Weights of a small GPT-style language model, trained from scratch on English Wikipedia: MLP 768 tanh GELU.
MLP neurons of a small language model. Each row is named by its layer, matrix (up: input weights; down: output weights) and neuron, and shows model dimensions 96-191. Each number is 500 + 40 x the weight over its row's rms, rounded and kept within 0 to 999. Numbers have three digits each.
Before each neuron's rows, "fires on" lists the tokens most often at its 100 highest values on Wikipedia text that the model never trained on.

fires on: "aking", "akes", " take", "ured", " based"
L2.up422:549501500529513474433480482525487447451499493472519440470488432511525506548513487539511466496576445538491533436531592458430537516458562604469495514458583455475520554505476583530463500554521511482471543537485424442489522523474536509454531444490521566528449500465464418552454454465476520537
L2.down422:509448492486519573462508533455570529520477432472499494547515439403468430479408489559562481492432477507488565465514511454512474511540546469480510475537461496511497549472608500489509517525462535514501516430484510447492532509518511494464447524525553431481523538504455537487441514499533489485

fires on: ",", "\n\n", " |\n\n", ")\n\n", " hold"
L2.up511:499544447481445557501531389584544472524519428457493539594559476498510492512495482427497630463444503438491571514447486497489467424474453463512523557455527526573505482576538508490499464454537496535566559502491498469517501498475463504510465497471522492553572489458505523488568461545480521483
L2.down511:524511522523469551634485487496479573510561476510521465599547469460486493500497454526526482436531495511499411552479473486423524443472531432462502511490504520506472526529474513480504485513557477494460537521427518429546559545466476464486464513492500431486518532552451527568521545523417518451

fires on: " as", " serv", "ors", "ers", "ov", "uty"
L6.up417:512509473492395483533452546482479550474489528547501452461394492505471497477570481475520442530549552491515513497528531469486468443477561526515514473503591495553500492508540481415499516500527499581569544487478465585544471488533521542524487471438527473480546412496484572466465523525534533525
L6.down417:532501543526519474495446504513453503493503488483483488516420476414517555522558577530483573523421476445523503491493451534519533522461479528509443544472500488545472533481570464474490516510471521593497468473438513488507486543483479504478533492514503541499522482524470522514415541500495542465

fires on: " he", " and", " to", "arly", ","
L4.up437:544411480472506581511552522492497507517546485493488458457500518587476545512510542510521482451496541519496527478512460500521465456436488493533551578605530472542547447487548531488531502520483466498450525491533487521438530433504508491493532494539506578531516508445483580461557493507510401510
L4.down437:464545478609505489450555518563499486572500499500504498573539436530529489481444527536471422491525455439528452520541507501482429530522565508557467480460473475550521482536565553544525431520500548446510569486484465520479442507545469433477499542497472504526516465449469446481483409490525535452

fires on: ")", "=", ");", " |", "):"
L2.up374:474499517475490480526546590451501492540536483500469534491565508488396558476540490481501430452491547510541484392489536510480503440476503465489520427465545515427528499488558512479469514528534545472525499469493526485528484516521422553474454470558527513417547495486476537547427537548470476512
L2.down374:474484500503540536574562529483571509512589496490463543567571544479476533465456494497443481482511545503575494407563457479534504442447471551455515496515533533473478443500516524549429503519607473429516550516457546507475485495473470493473528516544525439475503527462509525448425551480481472518

fires on: "O", " O", " so", " U", " o", " a"
L8.up264:498474514484552520577530532459493537503478458541428535462569476487550457433515506431483515580496502555585526494461518447579552498536557506520437431556463480515449470485518491580472481483493491465504459462468463517479482438561562455486430520466453466517525471532471552453462572573471454539
L8.down264:465508425444526557584534522483496464493555500552532503437525423467563485480520527437458395515523488549482489532532440606514526500529476401548541486548478434516511519408476463506512495502515459456486478506465496560511503588480425464529540507451484461479493541521478529450559516538451448442

fires on: " H", " a", " h", " and", " American", ","
L8.up745:517565466490554469542516553570463402545519564525537497481518493510570498562497500464496550525493551452454530475475547484532480543479511412550511532521509483511555463470461490517532450517525505504484506523525390538468456486517496425527544525466513482524433489495536563554465404533489475521
L8.down745:512475527518520568527481467468579515492500549432531471554428478551446510517433409444516561529515521556497528497529530515520503461496491421500471474532528496502525443423474547489507489472447519433467476491508497431470457487481485530543485441504537515498532457503566501491541405487519494437

fires on: ",", ".", "19", "|---|---|---|---"
L10.up532:473480587508577527525484501463527589527597416514455505504515476523426481486426540474495517522507495517584508468468544513529491488527484509544513438474507508513552446540509502495500507505540511530478482464583465485595470475508510544456403474522474531489526514500470445467577489491540464513
L10.down532:498536479490516520454562532481426583508558517493552527529486520481508444489493437502549570541445468463499516616468455545521534516536465433432452535549505451449435434450476521536468526506462525528435476467552442548512589532489505550440496533480460546557495516465473514488497543465558524518

fires on: " was", ",", " being", " be", " is", " bec"
L4.up20:559484497445478471509496551491588448490430507531485527479580449452441478517518480490507525494503455583539553472514477574476506575582563547516494506519526509468512526516518537559491467505537572589533490472512427497444518463456491514474541520504441469524499482552496544475490482527506525510
L4.down20:425464530501500604514467478559469496371473545583495521488481491514510504522520534435508493484560547429482505519497554437433496443443489592495505464516505567490507469492474534503413534530503546470476497528492538461579430474588529561533564510494472532477418488471509469429516491484574562519

fires on: " his", "'s", "\n", " career", "areer"
L2.up256:512532425463533476578512524429475532522479480443459428498527613506486563585498467536511418458525536525532465528496527524533524400526494502524471536550420550511458485559456478426472551507462451522493515464449427504517511526478473486503444517455496458522481494486504571448602473472500492574
L2.down256:522474432464518493616544477380410484403437507496487489476463544490493490491446423523515447464470451472473513557511512494494517513449473477536500566447460514449533432582531584501503458493417510519537558576514553497439480511529556470530503508493555533518541567510499552444559512535486489528

fires on: " ", " l", " d", " sp", " a"
L10.up529:524525465529490497505549578462519468513482500467550511512508552504515537488577514500428459470502566471517530447523560517474467464539472457492496513549475413510517437484602506558483485495470452501482480508507555535481482484477447496491509514503437437478528471474535545481434521426534511523
L10.down529:458513496430494474547488496522449531508547496593489502513508487479472463535575502531557530501505462511525512527458488437535412526536509459508467460468522534519500567465453420539518492541536525501526442484470410484534610576530509512479523500506550516478479466492543530470560529531541494531

fires on: " |", " Co", " re", " left", "le", " right"
L10.up113:495540548434519494469508528469487545488456429455570502475539586473470529552567480499498499429490486466472542506472465484540483561520538545435501562519586482510412428464521546509477520504559486473534400541532523456560474600534515469540466557487469453433586465503478530467496493498520491461
L10.down113:538476570451477527471467513486488462512447509528485532482515492506486544539546479532457521540503509440457478450491521523470478384422519517595445432504501534509529524576486451472513431505533519480476569520506495531498505481494532553483578488587556503495492569490510487512518476521473538452

fires on: "ic", "ant", "'", "ous"
L6.up764:524442500438511504524434514504482527498507570478537409516587486502565461495478472511520545529497531518436533530496557479505548474520504519586502501450472527472462494512553470495592577478498518504476435512490468445505462509503498511421560547522526429510412514494550491511552539527493497528
L6.down764:505509429505509520461480489458516467533432615502508548527483484462533542485474568491469552500453476575506549497499491434478448464478507454457442563432488463479443519525605555491510481499490460506544440487539519521501530481402564540460540458426507524488492447565484571535543486491528497459

fires on: ",", "s", "%"
L4.up748:474507439478543446391480543501530480579435523494531512475557502447463492548481464451489552456489439483534449549533486540478506571513480478475553424496500460523484533513470577516403462446554560546531544455491451499484498463475471523494480505470454449525538543498506520472568490536491562491
L4.down748:535539547512497537483412498546405462453536549538449511463443472498501451508505476534484473507549522423465481520391501510527447456463474489502498511483506542493492496459429496549507494581458401511488487550493501536595523555466446511516512535519491558545476464506536505469529535506499467479

fires on: " K", "os", "$", "ott", "ant", " site"
L2.up375:504496470462570483539478536432494494493459508588484550533506507422515488403485471482542471523462499456446511588562472489472480476521455479452542487532548492463485472525515550516473496475465521498449475534452528529497525478462490509538545518485525488508476490457532517433549545440542570476
L2.down375:465467534529571497442574483508444531582563477487443504552506455539514508512486497545460488514455487474547502525529454471580422566478488458535488542491507525475592593435485369477544477524533457450577538475472529456467515484561504501479529460504444469419556524470482540500485417482483493484

fires on: "op", " which", "se", " who", " that"
L3.up558:523429528473538522554601594489508458521496447541477495496452514468469468505439416379479456493504471491514517445523527508558518470515474486554445491478458376481524521513507563470474524536495488471489590510526510508522535555513432557560503533514449518515526465522491496563519445553550506533
L3.down558:524508470487544494512531495557424498482570484430534481505457461483479491509524557441433505474508504476464442522452514449553577516527409487509460528511559495488457412494505542607518469472489423456547521490551460448454536498479495572434468478587458462536515455550425449527436496511500530467

fires on: ":", " that", " as", "|---|---|---|\n", "est"
L3.up161:500421467458519478490438450445491436447452454477548488454540449484530433605523519542437473494519555461456484554563522501511513429595438455532544459501488450504495471463405523474435504436469479531529579572461489513544474462584455500560533512507493489538487433501530507544559568534452547446
L3.down161:482510529504492569560522497470497485499469547509380582498452524460487498462429503560571514515447519530551472454484552476553490524539546534467480586493524518505473533549571585506578496506555509453461556466472561488486505613489513535447473571460549475524489476520555472585464449485545476412

fires on: " most", "ating", " ass", " best", "oring"
L4.up106:514480521473516498493402414500546502494428519567452496488545529473541502587529480459476542517471504483503515426551560456531496482480448542525493546504499486476467550517488493477495486509521438554528463405511469513491583545513456500487552570508538583518536482554459433512450540487528510520
L4.down106:569507474576456550527562500526475478485579555448474454525485457549419508499505542495499519522515469564527484490566489494483553521576538475501534387510468561514471535512536481417514499504457561552503588539526549525547541462555547500456396565499414464454555524484464476470477486486520453458

fires on: " p", " c", " m"
L8.up171:490540515484430433529512446506466504544445528528465568498525486547436432539482516539410551485468517474516597488425531500455493518509496510487498490441458472488487575496489488487523499440524517509523477545556491535477439528538479477549511528497490474432486569501588486535468511538557479455
L8.down171:482362490532448500517507471497465448462499446458499517498473504453462483518521441495536515453524537435463569424545504452580429475564499480472464395529602532492571530525517587504584481489516503512493507500460463499515443427496495482571534457504514447478513572537503469484477541447548463502

fires on: "w", " north", "ed", " United", "akh", " south"
L6.up673:520533492514509499584532492479452520534588501509459481535445530501431484499497543535477511485498498538568483550522506487560487513473546517562496558518572529561484411521414573516532526483465477556501479510526443510510619504514464439365489465427498486516446454518488499498505490489485556511
L6.down673:561514493451497477489512486536444502483490522498519493530512532539481510502513541490510512469529491496483462458418483442507474514524486512441534516498515624431458505484491509484529439467441460527507498536484505471458475477511479528446529555504552476449524442563537527489512526474463503512

fires on: "an", ",", "ent", " Young", " any", ":"
L8.up334:489563510472472473527474603535596497523503567505453472504519428468539441473488538495522505512477501528524474490401529424489497467516518519465489478503547464491502494496628549451534550507509566498526460534449454461490530450513511464518456483443556429528422495544544498465550558484513473557
L8.down334:482535483557544492587529464479433423470537531543518586530441459485553507517489454549562546557498532471479494491569525540505515481458477461531502524496457482487524523503501487473437521473415482448452529439560577518497502516532581500499433418566483509506540567533442519485467465521532552437

fires on: "I", " I", "one", "'"
L3.up83:533488456455528501487454543449506456477541493588515501540551516525512448517511519527513511484476501498418522531397560517575541445530450494473553490523533539501460507487493479532518443466445480465515524517495477484482508545453493587483516509461434491509467451482545499491488522476412503604
L3.down83:457484497577631449515530511470516468468487488459476573428507503489502521520508561517487476535554497517469529524480426549524534468475473443479560523460522502588541524515544520447502457528455448518433505514450466496536499492526476586446505503449460576544556559409484523511442522505441498566

fires on: "er", "v", "j", "n", "it"
L6.up392:580503507535497482530495495437408478504509430570513479539515564564554452460477532460536502480468536553454559533466535484474422571543423571517452458460506539506452486459556516457585472522501526536571545561480506506567544494469429489501511520495510527559486532447418496457546519474540494482
L6.down392:439483479524508528561477509463509527488510544467550500591526557507457550504479490530543412569552532520499507488551410549518478569570519536514472519480568522509490532450586435503462562504507509528409404560470469551529440475519474512467464526493405558501464442401499428519444542516546520540

fires on: "ia", "O", "a", " a", "ate", " o"
L10.up613:554441503479578509483549547415447483564498482499550538454509473511442465570502474426482529547458512519546449454458530508452483508533484571495445483525485479538442494485486468502555472558540491516534526533471468530487426459482473520489520521475471499436535463528638497495548501489532468532
L10.down613:549482444558599510503567520513488495462469504541470464494526423518484477460478547471468540566490508448497529517409509488560558538515479446521518529471469471488591520533433496505443532465529454462515533450489518514495523539539465520497490472452508488540477482549495571495544501446473430491

fires on: " |\n", " It", " it", " O", " that", " st"
L10.up217:441432542501622475465520491456555509530517495525530531426498456488545439468503412433497489552515492475501508505468486518478524494526457531519479495517465491481479542554463546507538457516502489627525566450512525508490503426466542498556504434512503532461490500486454534489543463496557586422
L10.down217:520489472438467500513487551570462508419535493571492447492539528467569509579535479537599515461473511564477462507534500438477502551438447512520545482532512493428385389456498539428516469505533492471471508497432469483408474455547511483486485497501555504511508549464534533475523469480497433570

fires on: " Ad", " City", " War", " on", " tour", " by"
L2.up262:463550536498534454539489487414506513569509468551512449468558482555490518443470466490534506521448433550500442549463554507560532501439455474482496448541493538487535531499483541477571494518565506484483524512506452598473492487503573528499532518485482433597540577438514356504482535475533494509
L2.down262:490467489486549492463510422376530497490521487536525462508472501490444486488436480477464514505522507516480512520430485486513563524489565486507501469484546472497475499514453459491560479493494502468478552525535562495485493499560502444483455473494543483497604517444543370473520556562539497493

fires on: " that", ":", " T", " called", "-", "s"
L8.up615:514508492479497464499365496432542502497465468554540579479547529495472587492535504400544472507483456504529503459544540568456433452488536529500541470448486459502503526478444495517417486426516533532523492556537446534554524551544523483529475495440450544508462508484495474549481512422431459444
L8.down615:494490442490480471506531506476470441444457535522530377527519499536469470550518438607436475463480514432504546456519452499511518587519483568567481489501537444514526493568504495456488561506509457530497438540447503473487395481473483479502499499515456526494473528519532478460531449590422425544

fires on: "\n", "'s", ";\n", ")\n", "ial"
L10.up615:501510498483488489499482473515474498472492442444472410505571475525535546525407482533513534556532554486502509557521548554392508481535542446490507625517474526493475463557482528486512467507396437476429455459511551518550493540567443448532451498519561504521549528535475468485524487562435458508
L10.down615:551519470411455384471514533477457510479512472521454536552464524506487483470402521547412469478466437504593482496477500560546518563484470530525545510398497509436492507504513464511525435480518564524509467456480449497497513477524508497559506477494470514472544488438488559512511515476563555480

fires on: ",", ".", " "
L10.up463:508480458489503495506489451429446600548511407487493521549521531516506485459519441543513483548509489482511473518523541521475502417567552452520479521553461477483523430469553475594485428517496513490517527545486439550560574486461488531472492442543534493501459554543491521514516492541506447491
L10.down463:489509454529470546504483495494507555484440458487470487660468512465508482449505455491534438562514501462537502526499516497486537509543536373513494579512441493489450528593480498560446477436551499513478572536491487504535566530453513526457493500483531568474529516533511499538534493447505461527

fires on: " by", " film", " tour", "ay"
L2.up406:484488439504520537533540537482504554513542472556469485476534464478428512553469519456558533531503466574528446539518488468480496528481596459522545373518475523520491504512475515451537487408545479504437507522478459541401468528524531457547540521498514504508512513518458522515495502496509544427
L2.down406:432483490502560546490508494468488479484539471422575510542518477439464522509452567479486549503459516500509474521472488469444566499526524488558508451506523490451511492514522392552483514525504508652473411539482522492459548527518510547504480497479620517481550452559491458516520500414489553600

fires on: " \"", "'", " '"
L2.up617:500481491492543487531511502463536499496522544473478475514534515557479595464403535476501461500574483522420575502444454559506498526476471485504443511502482493462499514493487426461512469496491408458573521499549429480545519539436396570523537531577603486455473445488479524564407572550547541516
L2.down617:486508573471517544497502553516493475529563512483490553507572498499549572491467539472515472513490459427509607568512507511430439497441484496457494484573530504483512487524551439511438448498444451469448522506485420447486507571496459469473490499466523524567456489455505461567455492500459413522

fires on: " the", " that", " for", ":", " in", "ance"
L3.up242:541567502438503439483486470444514471496466438476518583472531415594543447520465456519466487479493530564461540491471453531489536532496487459513497450460459509567508514410449479515447486534505458473499548503508444478508421404560472486653546504509522545472501511543492491467492493473501455506
L3.down242:421466521522461512455483456544488545496491508478502516506526474542446498505543506519416500526607498482478416497519546541492531449511465531574524456536582536459389504487538441545516503485501507504507456539478522527524536494508549562547437479468546425468483530529506436482476416518496464524

fires on: " in", "l", "|", " at", ":", " |"
L8.up34:415461544477493508482527503550468487549436595480538531519500502579466496518510551495500519553494497520477531534418500500522517460504449532574507560465524530484530506553447446477497487515554472572450531507509495467497435538559526479569519575518450512506532467499450490537470422517518497475
L8.down34:441454534442466440550527495509541498508539387523547488561492486494482453485499520460438496487481489516532494487545543522472504415472552408519495520496478487460496476525617513536462500493464512467484434480511474457476482487504525486450494445473509530525512454538481491516552509489442470534

fires on: " I", "I", "th", "A", " E"
L3.up509:485479478484533563463454459510443508557482507514484504524480479535491498461479588462492445502512541505500493538486593474583524480516493524489485504553551496549557545505549508522549475533501543489433523459451407484519464539500533458463457491518468431456442515496526505495443563469506456543
L3.down509:529544470495554590494473525452462531464495530457517523404523477490529464536473548480501552505518474535467502457487449514480535471445506458496492467500453491489549476463512612462464513502470530466514474475502545472484472481505510532487525504468498546492496562536540527480553413513430416507

fires on: " p", " a", " ob", " per", "-p", " imp"
L8.up554:518439449476468488584498492436438532508581566527462475446526588526508447466543503462414449500497522569562512504454531558552544517476395561568437488506428473558436562488535468509462461496548529474437467454455518528481518506505482516444525553452462491512452456568541550471615513515507472519
L8.down554:479494510532496456499495447580527527496533433554527480483496502476433575512564480475455528474395449540551507515508468505484571467545480541449450548480534505527473524493476603453461492497506502471492519498555587528479456513516479506529469528440487498472484488548518492529512558479500440454

fires on: " by", " for", "ros", " against", "==", " not"
L2.up361:465498469463454510489421526474537431544461493456529510451511499471479547399512438540535523562492498506479494505535558491513445477489523456454428534522525490449473459496541559519411620506512465556561508461494490544502525556545552523438490546479523554440580504458452459497539534533526540456
L2.down361:470522480417505507489525490456575488468533480528537550513492491438493473454516474523514482520485440521449482451502554485495416423499572415500474501568541481587428470496511494456442525433532447521504552431520586531477528576479443475545464559451486516487515479545431510435521593520511484462

fires on: " In", " with", " in"
L10.up427:489488580482534480512472466566474472513483522501578549517529542559477513497504486501450543513460463561478476476532449465516474472495470473452526512470417473538585530542502506531494467608492440519479488598431528498473458443482435495581501543493537575456546484494532488455443506541554497543
L10.down427:509462565536414503537506539485521493474513502551497480538502502480479544471409521555459444538454493466484484521494565449507485536411536538522466471455502529523410535559552544579492483470522583522560491479487453504457539474523543453486482496528543520562523511405522437520479490438574487563

fires on: " cons", " l", "inals", "ribut", " exper"
L2.up687:538511540548507382484450528494484478570488552518481489510520557460452539508515537619501424520493446461542505468513476439479509511546454487493513455535562461496549457540522575471597525491537559496501541445439423505452531531463544508424500463503483520543520492483527389524521499537557532480
L2.down687:551529549499499542538479467491480523508521505542451471507519539521523485474494478518506514563458503512509496463537374525513495560534466614457516433486402483491476441486535430477516504484478571547477416529550533477529531415593468593538527476552473532470527481554480499502453503558448505470

fires on: "S", "Wh", " north", " south"
L3.up5:490543520533577396469534471476483533585436528493509435495403532490496417527546503541574467548489431445554508512465508508512449466471528492494534503518516440525440465504532488537557509478421551525477486592443437490518511509482504448479435497488521515533438456511556458460489541501469527475
L3.down5:534469507515496503458522423523489475566504499448426488502453524504503602487521539462471567516510470466512566535550527456505505445495471468503526521520491492458511572541479454596530440446407433606481455487482479509495478475521508470456533422512511454489479484503517492546499470520516442498

fires on: " Ad", " |\n", " gr", " ab", " con", "|---|---|---|---|---|\n"
L10.up33:520542496526477469442424463424486497475531482497457458478566512559525449489563505499497506544505478488545528560442432506488468494509455431530550571590485523482494524454503565505539479470494459534551488597550497586532500543487453453467485509500527473494523407489493459432514530480529518529
L10.down33:504502484489428479460581581458458438560517517517482523467526544465506497445452501481461553460527575488486547504446561523527563495493454493469473481437501548508486478504490538532511517493510498543564495483511454547484524478462567549571466421577519461541473493441523540456496491531500513507

fires on: " and", ",", " or", "ly"
L4.up750:479410453514615492529443483499495463520511489417492522463548524498483486540457562485475435484458538546533489428495492453495534516560504519518471495507520542487513480454468561497510482540524411458524516504483461485496526509494454457476550585474436554526501542441482497487512512496521493531
L4.down750:556527463456476477544501524487498435528552444570465464470446458441513462453476565480510447464483495506540423465555463508547519523501516444542464498488434459531567498515553511486574519553491509464528519549524462524490490574529475521479518450488444547483384508514482475442499520502552473383

fires on: " cont", " head", "ify", " San"
L2.up678:497586502502532501528458483453495467506502498546568580511513528473511534441465495468499479509573480490508480454483446465455428504447504472535471502490544443516468476531504519550484482489532567567530515486498472492512550409498514583467451483548435538462493492473519561474569487498460511473
L2.down678:572398508483500515519470561516562466495442491429492457498482499465500493452527501522520422429502458487579509527548501550410425460504528502485455515398546496507506486555456415536493511455533493536503502472472452533508468534517465517495514498516518465494491532445451458455509540463458479498

fires on: "c", "is", "'", "es", " des", "ac"
L4.up456:496434528512545504457444461495499539483531512518473447493480529497515552484490516432513448562521490470489462556432486387448486534477470521515420555538503529449486573507513537472523500505542457523502452563524482491500486512539437474524523527530491490447451490528565506592486519528535524534
L4.down456:479424499475399589487524486540463529513492499446556521500535466488431511519502464543500458418521477464512497500497474498510507491518538570549508476534508523410494515511496529531514479439427483499537540506506470545473511426585468478510494484490503527559580410438450517453538477456507554515

fires on: " c", " C", " made", " Co", "akes"
L10.up203:458475479461416433477434498469492537482455547484497477513487599550524456561559554484410493443452481465491533418512477483475485469473530479416507498520537469452528490540463586453556493477537490506475549490500465501463517504548466490489495471432564482480509554523528568559541452507534438500
L10.down203:484508531541563492518479477521537476489380479490560436527514546467512512473491442505451484445539547475448486573613513493527454459567466460536507465468529456506498564516510478471504598538503505454412471538413490524485446523554433476494432502476456537525518494479553562575420462441456457537

fires on: "-", "\n", ":", " (", ")\n"
L6.up570:472555453528522455450464514441494486541481507460437515498464525547499528508533548538512512499508503553508555490552470495474527529494531570528522529445444563451557487497455545563469533520491484562486490515552439556431491553467481484489455495537451481539507497534535466475515450450473483565
L6.down570:548461490473552469531468528423473476524534470527496460480488465510519478505517467560464468578533519533503427452499425474480526548473480508529526528495509471568493517567476516507466540579519501528451427468570498483523458484449505484519553508516490484517522574352514457560528483494534465516

fires on: "art", "ent", "ass", " for", "en"
L6.up451:524532428502528472499486532444535452552530480572442530455516475506424542510542459486516487540368521513510479540481563526461439476515492503545442528521487470523499519467517494483564529497465547512445498449448483522522464518523552429503454518499512519526525552508516430514468464488513552480
L6.down451:594474545550539510500451509471439557483544509534513450561497512466449493453512481509530418506493524497527521463557532560534550556512546518462518457571473583460512508520482476461516450498499449473477478511561507460440556538520468550463488530476524516483559433462583496490423563471428499504

fires on: "\n\n", " sup", "==", ")\n\n", ".\n\n", "\n"
L2.up489:480485494449410559486519427517443481562507471458502507555586531559501445522492506515517561529484471540550554614526476453477513485458468490506492604457466510558489441484531504529555496507536515545550502466427445534504595531413454471549525543523498468523534468541493508527510559570497436512
L2.down489:563545536505463556434530577559453564443543521529464561508499473510532439513456501505486595415498577535537487532501443465481531511477431445468479463504525448470437551576443515490553489476506525495491544536444536499432514503470535459565539493448504542462518502511443571545479566566428516490

fires on: " in", " |", " In", " On", "On"
L8.up53:510551469487498552484485492513439472541526506477445546469545457517448557447487471535429486511554468560466418468434469456484500472496458412461579525558591475526541426537482477502542552486486466565540497517490472489481525431563481448527543463519464562522547473507523533467492556432472576538
L8.down53:541445528496502524573495470438508488500467401503499468569480555473548474463448559513527452501528520480569506518507492491537493480539519567475473499434441422463463480478485508518583394498516543470529500492494490508466474505508480544516567519526470492560527521458527471512520497439515490515

fires on: " in", " at", " when", " ", "19"
L3.up678:471505481495494495442544590490502522568443452485616479578501523485523519502443491480473443501435544452524506424461481500509490568463442482455496506545459520486541543504510541555481465595525524505544536571500550511463521480504544403516471500483545569517506571509450460507438556536473491503
L3.down678:459520488513536546467459500515532518545532486535528489493527520424433518535519456525541531519498533482494527525512454431446543513523513536512475468522573480405491519414403471525498549519560486541542460523533483541479456514458475532479414502400543603516422511519458456478445457450532495569

fires on: "s", "N", "D", "ies", "ed", "B"
L8.up599:496476489469523532499504587512491492471459545495478467512511562503476485528455510450444533473490440565545447491568504448469544508539443468492487504546553442515458447536500465528460557584490478518560499511543514483505448437558588493473476488450490556523493480415517509492534498454499518477
L8.down599:486506517519524530550435471546469455524480571481488496541512482480531540520529438453456484492555535451478496499524490495569527485480496483522473456431471583506471511509471465478490451423565458515492508504490523441462546443504508504491492454536476479463555464545493495507497486496481497587

fires on: " R", " American", " b", ",", " C", "ial"
L10.up560:443495493469520499517492600524502433586501518507485547460534475508472461490478474446479517491550492476441501550574503550513493453511534528508497516531478552512505430548494526515469459443551504451527462475612462480513521482560505452466541453525469527526450475504573505534472501496550498537
L10.down560:458514497608475527577504483519526495519520510473457533570514560541571496524454515524502528520484536417480523470474593468537504454498445476491468488471471480595493470450512513512526467461512501471432532499500487511479488510512560604534484540564490494454506499493507438433456445539490507516

fires on: " p", "le"
L10.up636:498475499526426451567511477524463533443576460481429522468553500559468479445505489500464552566497572539530503444508535529559510546482475551463507512482476495617446541494513510496468587504515480518494522494551533477530515491466541527570450534490475448519479450498508488494455500433452531482
L10.down636:525431549468503499501466460469496455472490476588514473527520502479403524526586512455454459481539454488497523549513449537459464460526461539506476423521478474506472546502512540430558495468514504492566506434499530546520456477484474438510516539541541454508467536477622511510578523559530455505

fires on: "=", ":", " ", "\n", ",", " a"
L2.up390:499458425455435477510474500442526465522463548419543492522545479563565481489484514484491486525525490544500498518547564529447531550553492518553453524529471489427450514481622559488440458550480524477516550507530514507468513489530537474503476450456465460546459512490463488445449587530448597509
L2.down390:497483540530514435476516490520382505473507461580485466453448493472438559491557531501560524455462473435525570525503520404512488436443450505507515514490576470542440539541474510462515473503542536509531422491449522509526511473591533503489502482489527562465544583542522517530470411471525513543

fires on: " trans", " mov", " com", " con", " pre", " chang"
L3.up270:538485513489506525502484477478496453519478465494559481531542520535490529428486483458554513606491493471476523457546443445524436507448472467501475508522405501486519550550462525500519542470479509494489507481593469534470447537486440490475424544529459462488532541452408557587470450475494479488
L3.down270:568480498536506522508543505548562489515486414505506488521497520514489466513478442498468581520511451457485554472455488510504480431552512515518498465551567482627496460502529541497526518499536539528524542529525498512512484554496544471481476442588477413482526461462550494486462501385537461578

fires on: " As", "ing", "ering", "00", "-", "In"
L2.up369:429452493513506579435559425487565465541550502419422490477495557472505487495476539403497511481495511473460492498509484496504500482487525529447487453452471457476481455492534566549539559575528518496497506489475449481491562506476477534458454501498507533572544470460432479504454492504520522502
L2.down369:502485473441486556490472471516554520471508552564545470437446543543476543464624452524485457445539450520480521477493517426487524510485492486512574463550528553519548490487461509482474546459468496465520499559583498501514469561474427482559452528537478519502542516570463563455509478479541467556

fires on: "-", "itt", "|", " with", " as"
L3.up79:491448460442479553449587539492515525499559453524510497542529547512488561477481435503435529524534515529522561542477448490501506537521533478478468480462542523476531537475576521479574454454497472543499461568510502483602462418496496570493472490560532550544460503498540553510391451539545517473
L3.down79:533552531525500461491477442557537482519460571535481515466529508455494560458561499536538526452501537502524483515541527477538499573525505464452465535506516465440439524427483538500426492459506500439463515445520569479480430555490466568529537478470543483579431518495504522523480556503495527480

fires on: "ent", "ad", "ass", "th", "an", "or"
L6.up706:511552474509508497525481466506501400476493435488504524498526505556440433478581465550515396514436448556462475494459512524506445557454479538540474467519554425511543498389583485492481473507523521450512454433530485518469530423516539511470461500533511522490554445550540534427543512547548487553
L6.down706:499473514441585477459490487453539495580502544480479522467482488465542497474539449491519600475428516541534469464480544496474553427499560542471531598502531450512510535515490511485454497503500503421457463499500448518467544477513561445485437494498515509451508422542583458503489580444408511518